config.toml
n_layer = 13
head_dim = 64
lr = 0.00599
lr_mult_o = 3.0
decay_shape = "sqrt"
doc_mask = true
steps = 12775
MLP neurons of a small language model. Each row is named by its layer, matrix (up: input weights; down: output weights) and neuron, and shows model dimensions 0-159. Each number is 128 + 32 x the weight over its row's rms, rounded and kept within 0 to 255. Numbers have three digits each.
Before each neuron's rows, "fires on" lists the tokens most often at its 100 highest values on Wikipedia text that the model never trained on.

fires on: "ad", "l", "El", "== ", "==", "in"
L10.up57:137119157183126097129173133138127085112112147101107112164120140119158177098165104121063143110071147163132166101166067058124100149124122102155064192135064125144139114161158105077091209136095130133183150096067109123156101059143124116149134127156158072108096170129125151134097129135163115153175099056162115085120134145112096113118171138088109149098124103123186125158151133138146060140112099136145139170173093148158173145147158105193129161125119068080146138167132143095107149188065091
L10.down57:135094118115079163165168137162123125089135158062098157158165119128119149143138108151120129169158104108117197187069174140146115119129111125111124120100143114114104083120122095146184093116142154177134135151113158156081109165155102172166127101102162076154110135146176149145140110121068103101107171104135122138116114162100161164190082058140157077159170087158135068146091094068098104020131147094123094148128119110090104149095152069062128154165157167162149122180155123117182153104186108

fires on: "as ", "(", "\"", ": ", "\n\n"
L10.up191:097148142095168107115131071120121102166133103164125096140121122168129112165133120140140145185112164103114167117135098082138173132117119134111102110108134120097092135175126119124131151043106113156072128100148117111104155147146154088133083124166094109102104183116132163071164104110093108167090130175167171143140136207118109151156136188113176147090060146167165209191075114127175190133165180135153089093104136110083146141126117102088138003129137111105140170150113094074125123122168150
L10.down191:178108068131112053120150124120117134146174121154071147080141197173093108106121155107164124114088154173177144106147155136109071113174108147122136098071132145187122153136137070134070080151151112114157137180158081129134134150072098150102192123108118122150171120144110130137126138103094162124118156132083116136139114255163153098107169124177117115113158121126101074128117132196114127080137108124132138077174111129124125125179105110133113164089085071158102114130146161089148129151125079

fires on: ".", "199", "ass", ":", "an "
L10.up99:088132105142139096119134169107177188070139174179078125171111110149117161136125117096081110165170139147160062137091157095116143180148100094161084107144088096183171126089102070166114167125110150168165147127165131114136074136122178122102086151110103160081154170120101147097148160161124144158088141088146179140078137176107085165170151140098117032102127153125170142105058122127115107122045155057158163176161123126120124098107142138141112173136154138119131086153106140098155080099158125
L10.down99:128100080107113122128164096135073142108143149161163099143126109168163139127116175153126139154099179088149160141168128126074086148165137102096190102155127174148093105090053081140137135118146145153082075123134173148161172126133154169109129118131030165147128138124091099125167135112120070146126115182161133088096086255149113160119124133175128076148151121085176102126119138139101146104156114124123135100118103065133107122171055152100103126120138122123099126123147066179093110112064165

fires on: "av", "p", "er", "fl", "at", "ti"
L8.up294:144126156129124147142163170103176148119138130064145161150109075175114091090123137116071087172113103105116194106163146169151048145126148092119098147080082162045172158169125104135133128122189105177081089133093131115127187112161124127124117126118127103074130156088110190085158116132145189162146132157077153091078129124139084104148146112147148140198129154167170112177080140132118159125121196073131117167127088066158155150130162156126068133112073151111137144088110107115121148170091106
L8.down294:136108156113114138147156165116092153120153151132127145104138128166087093135142169110053122095125128167168111109165070139084188144165075095170102096063124168118129118161122163115085123060123069151145141184138152113171137134163064066131156180186138138106136143156191074130174089150122091076165122174103110069164130128124092124146110124156121122131125104148119169151095059081072085169132110118161131179167173114133098101206159132113096135119116129069099151171120149166127071138110133

fires on: "f", "th", "s", "h", "m", "-"
L9.up260:171145081139103111156067106160159136126141143129092150162058137070118166131119099083142136140088095151102124149120100116135138152103088130085123176134155161152172168147157094173193139124103162154149179123145136175077159157110128137119106085154124142144148128173174129122154110121074119199122123139084110080078206052131100108080103126155170098176143078085113107062116135075126112121119110152115204121075126170156170121107182094147102114127143125129121095157070191122122081084171145
L9.down260:126096148089153156073084072157113132101067185158143156143140157200122119187139134148117146113133157132128145167150094081200112099132064128120150054140141106123130082131080090130083138161143125159096107123134126126092150074105170128113121156061136202190106108117098087163153082103145114137121134102210159159166100176086149170141174106114105149074042139079092163106101144147108126097119185098137115113112158134128110108132161144157143117111182133143142149099157129106185166093087128

fires on: "ir", "ur", "Ar"
L4.up218:097099082095072092137158114126145113122139190151092178132162081175141118137169118121156115103107129149149082174203116141141125150048149110107118060107137121159126178159131110155093116042188188080180142134142068140091093167152108078180153136125135140120123095108145119117148166092144133172107128081124149169114148126135106095116099142144116132094088126179091139123200084181110068215121157101120169125155126099124104188140101099161130145116141147122128114108196165096093103092126119
L4.down218:157106087172108136034137109146075118121141199085130098122144138156127072130118099107146073194121155113124113079168150123110153135101079124064135143168136139152071121120158090156187152139165096154125136121106125166083091189109129104125100127101143126138057082058192098135081165090129115134100150157180146171197138087146135130071102163184141104166108084130110145144169090152126088112207129153100093133180137106164166125131098116138061119096124106110138137137131142155135148176117115

fires on: ". ", "\n", "). "
L3.up84:093152137139174120157117108157096172131192133076150123132139115141116149097144117141125082121153138157153074087159058070140091099090120119119089182050088136123133101156133128123100096141113096157109136143117141163121153179188121084133084083040174180087151142082082192168124114124183107113110150155106140174124162121100146146115087129106166086106107118149154092144117132134155150067180168166174126095152125076191087140141117166189168115145133054125123142102111157118099155136174178
L3.down84:134144116133104036111132115160122147141153115073133130138168149206117085155126088147146148140155116149037146141106094128109147164120132101090095087134109094166027120155126166169135111088130160203107118170173163122123096166114124081116113073111127140135129138091103140175119117133200096058122115086100159130091133178151185188121130103145176128144112171115181090162135121086095145088137149133100151133061129107098103114134111150139151166126167171069079139105143119189148157097138167

fires on: "un", "in", "sh", "f", "r", "b"
L8.up248:146125144158121135140129135119165139150144138095103046128110111125128140146156088128154173109143137174190111117083101130140055077114137061120109155098184162159114172159081101097129153075182151197127116112152130105131192033184125133117090143145177086175100132121131123160133148093175126093088094126094155079083184075171086156120117124162158142129135100092113097121133130081140177149131107133143144178084120150129162165079089155140123121160124154074156103095105174080134195118175110
L8.down248:136112076099128150108122158150106192090166141105147093064162151086120190133134108102117131122131087136153117115138066160141167169107127158147164207157119131152107087137097120105102164158100135171132108186153124116178070134095157151134154106122097124100170166139130132091141147169046170109163060154149086192166127089110085106098149175089135142109118133122138113164183115094118090093124152129111132081218071091134074112128071112090094179155166066146172120139103126145155104152115126

fires on: "m", "in", "ed", "Histor", "M", "on"
L10.up165:141110092113164171131143178159148208079104138121184199120122118163178065114137060089119166136116169188119128165125114176131079077135101099117128094144095156104167158118139098092147133127157154076133098138125169152113152121089186126101108108193091136098128175099102171089141095112121142155157112154150105185131128107093090133145105177147076128120133108119089170122127151139088152100079146160126065130128083121147172105169145132120053145066127091133205098192096130101153177141124129
L10.down165:108120104121127122092152153064091161143187186172161153161136140097143109089129125135209159122212133146175147154090150155100092068139113106087169090197127125054128129100165102086137129098089151176079129153089149104146109176153119104118075111194120124158126116128111104156138081148149107107129111118108171055087055215112149099098139087110099113134179154127129116128120131125128141110087087150198080165110160152160112144131154104166112130110118114151165162064110162122113132151119098

fires on: "D", "ar", "d", "ust", "ur", "ord"
L5.up97:072144087170104140114131142119051159124147144114134118085139125158179119152125095192091129141114154113162130117195171168147109090113130090161141120128179124168147115128138130153172117162148105089107143109142087061191095156161073136007163118144150131149121188193103191120062115106147165118106108141097140118117154151129112122088142208091149143130088131188121113068125124170081124189090134123109141121132113116180143160096081074111099150125102137144117132127138114178085086119095100
L5.down97:169118081122104087149161050116158106185151068104143155147155139110091116147067121136150094092111154133140149148224155125165179130097130174081107094116130066140133146112156137119169203084108077113163178157155160088137100136168096189132125098139104155119075126120128139140150092129188100108110157162160114154098190098092105178157125090185105166152117102111080107103110143122096064083157121109137089132091106135112133145128145159175102136138142120109161192069137119107062118162102099

fires on: "known ", ":", "may ", "family ", "name ", "received "
L4.up19:073113070131198108103128178030133167116072118156118139139054123110139140142110104112091156161181121126137159115144170137119111108086152179099189125113121132131057038126095127167076150194083132123116115136152098150126177163129158190058145138137168109133155179090094117151063067153153135147142124084154131128166170093122154149118091120155130118131141174138140143160098105089084137150111121083202120166156178155162099109126154114137143132081144102129153162116112127117110095126166101
L4.down19:147138129138109190156153116116102136147140130098070171198117124123090158145168150192148091115147086117124092148133120141134075103061106159099089149208111046152138169109129101134169188105175151101146093139149097107156108066133119132190101134142145138131137138163080129128093082130184145121131124142130120090110095102109132067168115096113199109199156075077130134151116161126093179134117133080121116121108126141136113103108142127099117090130097127088168168036094107106155184175182092

fires on: "f", "m", "w", "W"
L9.up239:130097101086138113145179125167151115127208142134083140109130084112118125135098122173108145108112126083129131143139150132148091148144112085118121100119127177167114100151112067158173159094089107106116092169109134134063083119131134061092121139158103170142200149089169122122115166108106092125071071163098180109128112112108161163113115142075109166112162201143130157141181154129140096180132148128097163092120094138166124161125139108086163184166123152126210009141088143174130088168112089
L9.down239:124161150089084084141156106155129114076109124121109161076143161116156109153137177127177171189059141170189194129110145097143115116173132098110138102120110156140123178083036101129109156095108164109164077114142110105135146173146121126076160100153128114132137119098140108073109096108159117060097129114181116116086082162116097140109116084168107089120182173107099186205148119113148133100103126129175124145137106091152130101095127124101138073179154148127136145124173059143191107126212143

fires on: "and ", "un", "also ", "f", "or ", "oc"
L10.up243:139125134184110184113144040170100110070112134124125096157075063146073131128110097116147150140101117079096171155179152161135109134094123102196150163097091112186143147117151121051161139137160156144141101158149125151144184107138152127135095145132089087085070177175151151100120182138138069146109087118134121073054115150146112120157117111120128092120152154087100101160189117070091088102108100188147147100114155121139200124120142109105123100096117163160155101119166195165172112153146131
L10.down243:142112098095089163090096172073085105137150123088112103073138127102133117142122148139123091127111113137165149137160066157062161103133147080099190152089123118092118101117116076141105179170128090129168132097157126096109085134140093152103158158145221143118152158162154087119114112094094163128200117206112069163132173093210114082087167164109130135155168117176155136123110120150124135171100171092148184117140164111133078104105124147085090116168153168104084135131101137198149076116148141

fires on: "\n\n", "and ", "ed "
L3.up188:106136127161170118143165111165203135146125078117135066134088126131096122164165161135108202143136149115093074068132152131188185045167103076143182148162114141125172120137119093101153140154161074145110121085137133082095120180148164165172111153152125153133117112177111131091089151146107078105162089132091073147140132103093144058105109132184162110179061114178151088087195108128092128132092154170148102100120108109098134132161167112161113094097095094154146115082145104151118110159161158
L3.down188:192095127104115087165170057074129119138084160113130145133135135118160132127075126102125107109146202123118181098114162170112178174087131147120187170130155154116163127097109104126169117090139094123121108105077149149152158123093121151175142128138103115141154121114130158135139134196114107120182137056139099118066097182115139115138111116085118090156160093143175076116141106146167074115073104100193114164122058119103214086183129139182135073127121101132141098178146149114100085176102181

fires on: "ed ", "(", "a ", "located ", "ted "
L9.up150:128086137141194143088195116118144122118151138119113147102082165109140123176123055164136092120193136127021110042110152101217103131072131177112147138128091117125089139084148106084111119199136120102097148106160108123069087116104193125142110078127130177151172135185110101092137116146150147169130160141167063174171160106108123137097126174164117109118123152172100099163117166132138130116103163169141131113170134099080131135108181113140129135134143165115133167111108093151102090192149105
L9.down150:157108130105109173133089075146121116170148121129136164134113076172200177189100142125147196102150112176104144151109091096108084114181159113122116103166151188100169112091152089137074106167134119144143113114129102139128088150184134174086163152173160136162145143132170121125117113131112099111119140068080104097118122135097084126141154129093151142062082167190099122090171128065091102094110095147164082118114061160076169106155100151137071127129066161145111162159151100170095161178089163

fires on: "fr", "D", "di", "Fr", "d"
L3.up105:134152111131087123128118091123104131107119152133130136170152112163249216181128100159156126093120155167132159147105163178142161116112156049048118042127115141121132134157112106141171105147100118092117156081135094112137064141135136095118103102087083129110152131095125085116138121131102128162142115153102136106145123097146196124072097118100175158167044110154151103097117174110125184147117142129138157111126119127170125122142147203125105126124069105117134099186172186100044145136120136
L3.down105:072134098123119132120076124113070123139205096082124148176148174111175189168094130108117092141187145206111172178114111164083164108112099111128142127117177149145089133141127113102124141132107090123148145097154154120161107144222069142055077111115067150102125145136079074094125070125169117112111125164159140133075141127122145104098146126074150150137098124117133072129093125175151168143144188186100058152139143111143155103140124189108132117105159135176145119121177115163099145146169087

fires on: ". ", "\n"
L5.up145:121137095109149123147113156097121162139162121174124154152144077146126124145170103113173128133133156138083127052165067125079113136066096125110120127147122130173120134164193111164075148127113123152093095160128134186108090132155117128155133129081152132081090150132110166171126088127155153083135113137098124141127129121110122129153137163105089176145179150105141059177221130098041098131124178135136178098051194101111103076103146173184136143118222124070129084110144113142077092138109131
L5.down145:172181176106114076120092122125123194070136148131152115115126139143137123187095148132140170119098141137067167111177136092132132156168158119140145066118117102096117142108102138117042075170174154199101164147145179135152129107094108093151059149102157120087102191172136147183079066124151084098141120180192171109146148161153118092119105104044116164132127116053169114089127119135153132067174170148108128170115116141139115128108124195116130116091150118129132115155122072112141152126111113

fires on: "; ", ".", "°", "2", "4", "("
L4.up59:088116138120124126112129146109197112156144121102165167138147117169084168087104116128117124141142125162089089081133116085146102136133134059165137092086159147177157166141147146122156129021076108113163118068109157197138080077131141132151111139098135153170134139123166060131173116142123157155114124120064122131151150104102123151153169144181142137162153138163083191101158100184144095134105100128096159064115131075059150114092109131109160134138113047145212160133097118178083105135117163
L4.down59:164092077105142207155146140114089118101140105055132173121095116136167124149137064092181154117133126110115201122150054192162075097115131112124092138115102118143174162130158093095138125084108146195117138093103127110173123108162122124196170109121095168134153130160138134098133165106097114141145149101059136179152080158138108034171100145167156098158149152137089149152125132152089087104119089111101147173147099077104112162096036116139101133112144150132165151133127158176091135112158168

fires on: "ign", "ex", "is ", "and", "ig", "is"
L9.up114:118116131120119085083079125171111118133141139129171197104102163107085111162119107110159124093118199153120127105050190181112091134135121172117111113113089124133141177145146089105064152200142135148116148129149137068128141066166106170109118109191144080102153090102122102162086088042075151120144114146108066140078099143137142134174093126123165126127152144166152159189118114086083153166121147158129157163147104135182121123091161173150113065106163192115101120137139107133089155144179079
L9.down114:083181185100128167113135139104145110097163099106151116163137084106119103153170161126090131132140119223166110123145064068154123137135125142154161126124175109160068189127138138112104065150094159099147120077080111181114144118118152127162099119137147168153156119059177224129132102093116142088169099109185137197160136110118178175066124130105174102145121170111067112142104120145128155104123110101136092075122117100050138102099112137124155151158069164104103145149156119096154112172122144

fires on: "under ", "of ", "ross ", "as ", "named ", "ow "
L10.up221:180166116128085090134120119153120124143136171121070137100147135136133057144096110108162117137096085104161093144086119155152143158115099137094122179165092168162164166158099152124103108081105152154117084132204149178077119159073155082088152120117107124153153106117063131115084107132160145190135127126134183123063099159178123130139109176130207140157084197127161165129079080112123123112108167106101136147139119170144176108136140178158133091018146135134126110087150129053142092129117143
L10.down221:126156122152088116117142106126119148102163171103147119122088123145108132119173135163088097177120146118109090117121141142139153159155108151111082102066125122117136100135161131108121168094207143103121181166085107116114122094103148090158139115114123119102100091105128160154135145141114149153131129076105157149091123255145174119127117120120146170103092081172137159102103144102149063162064134140138095126082094096142140172108097179069166113177114150144062115152071107126157135182162092

fires on: "oc", "g", "u", "ung", "b", "r"
L4.up244:071119141136099190090145133159127087160137085131155105139143173147087223114134074162123135200176089123150094153104153130067166095138128125149159155146105138140115165182173101174110155056162136175118134160112162107129197081161112079157164117068181079118041159118066088129148124101126127139098135145098137100144079139117093153093052131095133117112161166137107098115147096088075089147130138147133138173142125137101128116136079129105150076156118155149164110141132139095137100097151178
L4.down244:191176104142064095079106190066167138170134101135114100042088122089136098194161133114136129116117140101149125109156136192158148156100116103115126114091089100174125146107113162143120094122161097087174161120136089088121116139115175143105135156078162105194178163088145172124119125173145147169132156079112148097067118133122093167135133139108116132083152177142126135191120139111131107151130109133149166082160085084117037099126147148102142173145115165169090079154177102172123091082116087

fires on: "such ", "de", "Bel", "John", "bl", "known "
L3.up287:046126068079124143165069098101116171131085140145103168081151122118063128136156077170089150181112137095127161132162088095161119106107090116116123175122160068190117097094150093140151121148160164171099143120107144141137125113073151122134133081113178202151173101093063122145159150118140152136107069126125191151134142074175131098175108194145151106160137166125110139144140139113133111075085124131193181141168102188153090153115142094116162131113131102099125140195125116141112117153099068
L3.down287:078090126075052094112091144129079140079120033192119130125116123140113164139127079176151125137139164062104148111148142086128142143134123135158131183152162054164156101122103129144159120177146126098131062138159135154141131127106151103120110119137111169156162075109141062156159137141148174128071071151146164119155048111149161136113137050148129079122114107138143113131131196155183120112122178069138139130174132153125202122101144087084118128161139126099130172171140111145142172173088117

fires on: "s", "m", "r", "ograph"
L8.up93:134103102158153118134144126074151163084171130142111185155094133090139103154136116090125135123113138182058131079105116092119092154096182107090144108149172133155161090113125121169089105085123114067154110131153110179126173102118188134129194125165078109172188163134124111194112077149159089108120088106115143166116138135093063135118142164126198131143160119057147114083111162079099198117132146146146125153089155154145116045141176103097133131143153131140071128101137226112129171114110144
L8.down93:116127138098113175126113169168116121151076149117077136124131140193123167162096133177141103153136144059163070172130147104172179088142072134125106131141147139079108244140175137094177146102147092196137143117125139120154145125099171127111068142166112142129057137141113140061135172072105146159107174177112160110123104185163186133090147111112067107107126129173085122121143120146170088121114105127122137073114093094084095168076179095089124116098127125112165134188122118116128133163112162

fires on: "Con", "olog", "Republ", "Ass", "ress", "Mon"
L4.up318:172179110132095128146145111125181103134128107112118104184080115116143158113140129114095074112064135152163118170145151140139107082111176090139117147139090140112113060112131202149143147175132186115087161177069154183144132056116117108069089114109100111136164134121139106057072097109091185120165102144142173094117108110128137198092166151084151143101192078193165132085147043135144150160159096117147131106176129125151113143144112120104186164100112131170121134129111152126144124088086177
L4.down318:146082164111116146119091123109118146125082129125148119154086152148139141148094097074107127153145064149110110151207128146128101147134135099108143162071128179144126091114213119162070131117152161163135179119112122126137129143157149143165160091084085125146186119105154112149158139141146106102112139135156057103119091139084078094217126127052144120163156121136144108095178122124118082104082164108113106170167129215096137126062102133078137092186166107065176174125133132190156132120179160

fires on: "| ", "2", "; ", "1", "9"
L5.up171:072127107120112156161127139109117148136117132093105162076043138145081153136156087144115126155129088152071099125124083103119117060145145083092118113169105133174131174158119127111168115117083175115090139125144164181136106105159104111137111141084142119133162067165130136116190101151135150112135201091043123135173087181140105094162111144117145165133161182195118162128137117095172103129157090183064119117115150060178129141097121132157119121119139150148062129194138149182090188071156129
L5.down171:153117114139162131123128165090092203146092101117114140091166113082184129031104156104133163069107178120171130102136114150114100148118096127145105160122152042133159112119100098120155169127080126194117117161183113114116142190077118108169168123123112151096094085135144128088129157138082092145120076158124135212111137070141103054162159111119125102172135148117160203181144131182077092087115131122167109137153168145103149130089078138142107138154134098105157182127106131136084098178136143

fires on: "ap", "min", "up", "comm", "pres", "is"
L8.up273:097202113131140142086140091103133160092145083152139118155117162090160110138105171197119108086167163141116046140138124120169111119133157142187088139151119155095190183103182130101129159183102201099095106152155106125126139111200147087092093124095112194131126071100131119093089116114139113099148150153117121145123193135157160079084121106124123153097080101131161090100089150151101154139141173174074149149166077105072142074155146115168118108123151174054153107139136111114112155141174080
L8.down273:136137119131159081144106114103147149099110141142119139179147180124117121162136080107147176148146194152035097112139162152157084082117135100113161107111155157170167083068127071151106111158082097159116129084065145139130170085118142172143147110140150154183054119181171074157147112087137074122133154096172117106123097201116124116119108114130114124066153112160131140103114100144091117098148125051123150119102082165145173182145094150167081148133130117075173103144190102175106176132086147

fires on: "bur", "at", "te", "al", "ear"
L9.up305:132111217114144132143139111142138111137188131119160158094160092092152114107175059150093140069122201114119099113089079166097104145115087102098117154128132111101129050127118103114124164111143101176124153184181085105135131079126054092145154083178158070164128098160191180147117148150170114120171125138102099170143130168123077159139106161056117139130141115192101102129105121148097096111153108157134181132141076113179081131137105141065153148160108161141162183162116135101159107088128110
L9.down305:116169105147064106133120100083108167087171148124144176107129090156112145137132131116155084152143173205132083098140140096122120121155100167188106113103152201128136183157130158080135129125120122108119140138095160182121155122103129083086144058101060174151130154092130087146112137136173136071090095148122200142104108149139157147094091087150082149124133207071098134165179103079130091156119137135122112145169168114137141081068076173172152136125159145176134167116115056091102134098098155

fires on: "ord", "ar", "ac", "al", "op", "l"
L9.up93:079174123138122092089163055101133137123073098069109137143135192072116130151129157152131136118121140106140097113177154111100178141144114149147147161175153122136101164139167184171162119128132123169070147110141187126152123114156126098061169114169152094097121072106106197120081111109217090116098054085125162171144191124163110145113132145121130142053136173170142219070100097165084142102125140108132112156128092114127124154122143104095118153101115103103145150086108133069096106138115155
L9.down93:154140138067122169217116189133175131120182137158162083121132106148193120167109122121118104165105107134126149178156103119101159101064155126042114135096112124132144132099128120111106088140108099115139089132124145106119153131073115135139093131146048107186068145164132146149192102164141142048123120128156152109075107149144108129189150058098135136191102143111108110155078122106149145147145142138132102112087176171082195114141119114163134112106114091164132155087174094084127183175103183

fires on: "orn", "ouse", "ur", "He"
L4.up111:147120164158064109158119080125162116144130149149086153084167074109127128117150082125131099075094146192181087154171122106114142121094106159153146181099126112116121069097118113076134140099092168077184145173118109136094120116099141109127140144136087138176068156133142141119176092164140163134127114119106170141179107138108192137129154074121115102109115124161139094080125151169101082079126147113134171113189168114161175146175124048155138181183126097130218155114147078062123078131104097
L4.down111:125127124157161127114176070138103156086114141137148127105163122174150163160153097124113053091136096168144073126101092062095131094204152136144129120138094123154129129153102136126114163127134149070106126120124109095162149193122154062122113129108221111150096113111123125096133145125120152097160141176108121119163111205087159103091108097055198146128157184151147163137126172153112109192098135129110089089161164143126093099100108119144134160113161127166205053104134064187122160088126108

fires on: "-", ": ", "as ", "ted ", "ar"
L10.up182:110206119112168117121124119103131141144088113154102168088115131132082117144151073179147148173166194130142207108065122108126145115118130104091123096220079124112137118096145183120178178117094116103135183122144173101112129135081140151085128076146092101111129147177048138154105155183112121103112112121125182128079121161156137124193155127109122112112117158159150174186148161114103153157155134121144092093135121161152166153127070131106187090056094084124128076094094129069101137127145086
L10.down182:109080091093058045155160154114156138094111108146103095110141099149188134130123143106134159150125102147120150134154156202107127136140142159166126142126110138113077167135130100120116082071118135136162126142183140165134127150112130108160119119141158102183131117075169122121127026114169202160096124136113094172132107165136150094085167117132107107192144099080169038106105144161111071099112112122227190169125176113138144126150104092123159120136144200134156117105157087126128073107124112

fires on: "as ", "to ", "e "
L5.up282:122122155096097112128171073159139108091192105117129171145116135131152154125127115136151055156149077085089138109142176154134056142057075101159146110182114166051141142134131167126099056123115151137126059129192126109111162122111089124105099162149069114113081134121138189195118073150122179134134068177098151110096112119134153154138102133133153139083169145110110146148164123122163149135035164104106124138101126149163142121134163170147190095104117156152116151077130132144158127142085202
L5.down282:150131140117048132099151143115150134121189119121180080165112136174107100149130104111099169104101220160108135125150158164126150128090194126112080078184109138122189104123124191151123176061148107175099132147103144137152095138121104145187133179129184124105122112123128128091128140100090085127096114148163132200104096179126126165054126112157160132118128164084103150147119096115084105121132144087138087201149096163078134121153138081032145196118138099094165116160121095110140123136103128

fires on: "om", "aj", "riv", "maj", "Govern", "lim"
L3.up48:112127136161101157117117094118092119126113140053120081107171118149136121121095183138145098168096184119161129164169160110144133148169138158137129151160111199175120132109112113129037142094129123161182099152104141158096141104154110083132108142124146152103165143100149060122125125043144130097137086102132153103061148066102159166099122133097059100135100148186122178135081116166116134068144162177052112155109112193155151130115188155152196060144124114104146121181139132145106114105133080
L3.down48:160086119111138132137186167145132194168131156184182120140112150105142151140059155090151100100103108072157099109120131097119143137155105168081121105133096098149145201112077125136188187096098109141100155203106127091121086138127130138101064157144122104113121109186173121150120177102127091076147148143078092094156123184117157122163156072141152101108124171087122126061139171111151126126087084134074149068166163156161116134092153147095070155130173074145102158152072131126113165149135085

fires on: "D", "known ", "d", "\"", "such "
L3.up71:121063070121118128151091164111078130115088124112157102152164126137151155119220136103078102104151141130097091125134173153098046135085164086153162107100126111178095165086144084129171119112145171152132088085126098094189128116121125152102125144071105133142110171118086144141153121135077120182129140177088138090160146147106152153149088134112159083160139115165169145175140094151062113120117211131241148094136151165155154092166125154159105128117100127077134124168136124120075125130073153
L3.down71:120126101133073104149181130095141199124129053108144117123135128096083103165142077077095131124158153136136080134125134148182126117131104108153231147124142126162066072091134146156090103138115075132177110153186126114167111138111128107170186139134138118092151110126148148128160101100154123122128131112125136092120101101135118156075165100097089067182079079158166138113184139178106171098164114081098098124087071111121111202157212199116130118155125085152131164087161123139137112161089117

fires on: "Ch", "h", "W", "er", "w", "it"
L8.up140:127141151084095106162066142175121135118120161118121127089161061161081135092120139096085153149118088161204180120129115140207115138139102122110124086086137104078185090142150158088128141114092070124166105086143156135074138125103150146081166115126117139116159152089167124148087143102103106107086123142136069101154196093057133114156171171140119128174087125086148180094124206120180140103073087130152148135140155131159107149121144167113134178149164173134145084165111205131152103124118074
L8.down140:131109108158202153122136113143112132150146119073102118168110131108106113154191053114152091109143145152169077158107152135158141122122148144100144090084098052101120136147034115176140134101163137127095121158181087104166180163091088110166106050165082154127149133133038159130122137133080172156148132156088110117137095142147137132104105160121121105094143173196043101195126120081104094135120163128149127133171157143103149144125157114142099093131172133062137136152113116132087074117178155

fires on: "s", "li", "ts", "m", "t"
L10.up170:088115124145082135089132170103108087153154193112062160137137097116127097136144136075123119040076165126140125138070181126109124120117169094109150115075102129135180114110118100141160130180026150131152100107111093132154093132137103146167120114100133136180101148158168166166106082206163113063114096133117189094154145081107103169098115116120129142206124099151088126087155147171086160075132141172165149148109131089091164111118145135104140137162111096123160150088162186161110174145168145
L10.down170:133106113098101104082143083133138092143114125136106112143170178162131177127180152168095150157090110123115130121164073127131085171096106104131108151126168158153118124184108164119117145136133117121156148105143075112050148068115157085144157126114098136102153121131170168131183172109090186220172130183127099064070064155103150118138137133150155169067079208156201134162123120126131103095154071131105102118164082092143095125114169141079105118087101140131135093088082120137151073140165106

fires on: "\n\n", "l", "==", ": "
L5.up184:092096128201175090153179115095136102093133097074101099091108103203137093134144130157099195087114131091157134164113155116148174118138104107164114100177147169128137084125122141155145205072086147119116155114110089117146141100089169156166152122127124163194104171096199113123082132129078110195116076105201120103138147119122159135137094125155117155139145128172118074114121111097121133107071065106183112170125105065087175164095116151129142130129104122068149182140151079163118137127120174
L5.down184:134125091171132130112163109085121115091120115126140146099104130205131101142134171136134212098117200101162178161104133091081131190175163161202055133179171135114139072118130079127120122064124144102102145138123092108138086158140103116160147154098117113118097099108170188126102125087129168125095124068107093102099150171125099151122063121094133113142138163171172142085103111102117093133131101116144106155159110081102096139092134134074116180203184105134116124123138130175152099145202189

fires on: "al", "as", "is", "ac", "ap", "."
L8.up226:138138117118100113113120164143106098112080114182172098082141175108175127142074134128113184106141120154055100163180103129131115175128155103164055140154160138095174139117130107166137127128154168128055122102181071173097134096132079124175133065178123094120116138111166089122118148100134069081134169199087044124174156192118134119142125162120111129121059166171122137123118176117097137148110118152141170102123108082074086116129148177161139122112170110061122146067132132132134149145175122
L8.down226:132077107234066118132118107154105151131150141053192151176112119073104082129169175156143130152073159139148109120064113139113094085078158085064152123137095164140127063141120078122160079130125100107175156144138158149153112101135094106142140139138133192175112096117174144056105166089118122119159135195136128157145125070128172110112179113146096151141148141091110119110121113103128115107210122148158139157107121122159156092172129136080123136202104162135134109118107143104091196118110138

fires on: "m", "M", "anc", "arm"
L9.up179:098180086114207136132096132171109107173128121114136145080158111128165102121112104107107166140119159122091093177144091122113126105142184101119126193107057160110127118143097151131170144095123133126142075161075121134134104152104165061145151140163154148091145173189110141102076088101102081172148095177180106153075168134115115133149104065149108120114079073117146152081092137185076148160105144148106150103173135075133099114133145199129067131137128125124195066154109178137140080162157165
L9.down179:102152154133078128128124134109104081114182194140114172093206105132124065148117150110117147135114117136188092122080166140070132146136100101059107069144078178105166119090136121125149136096173106106145127140110088115152095161144109140136114148185150056105146139158128088187136153113209066132075107126130153115145136132073089134132157096186158159187074066126101106164141157154147128091147151117155131212155104168123097122109137139172082125176080123129179143127147132120093132113138073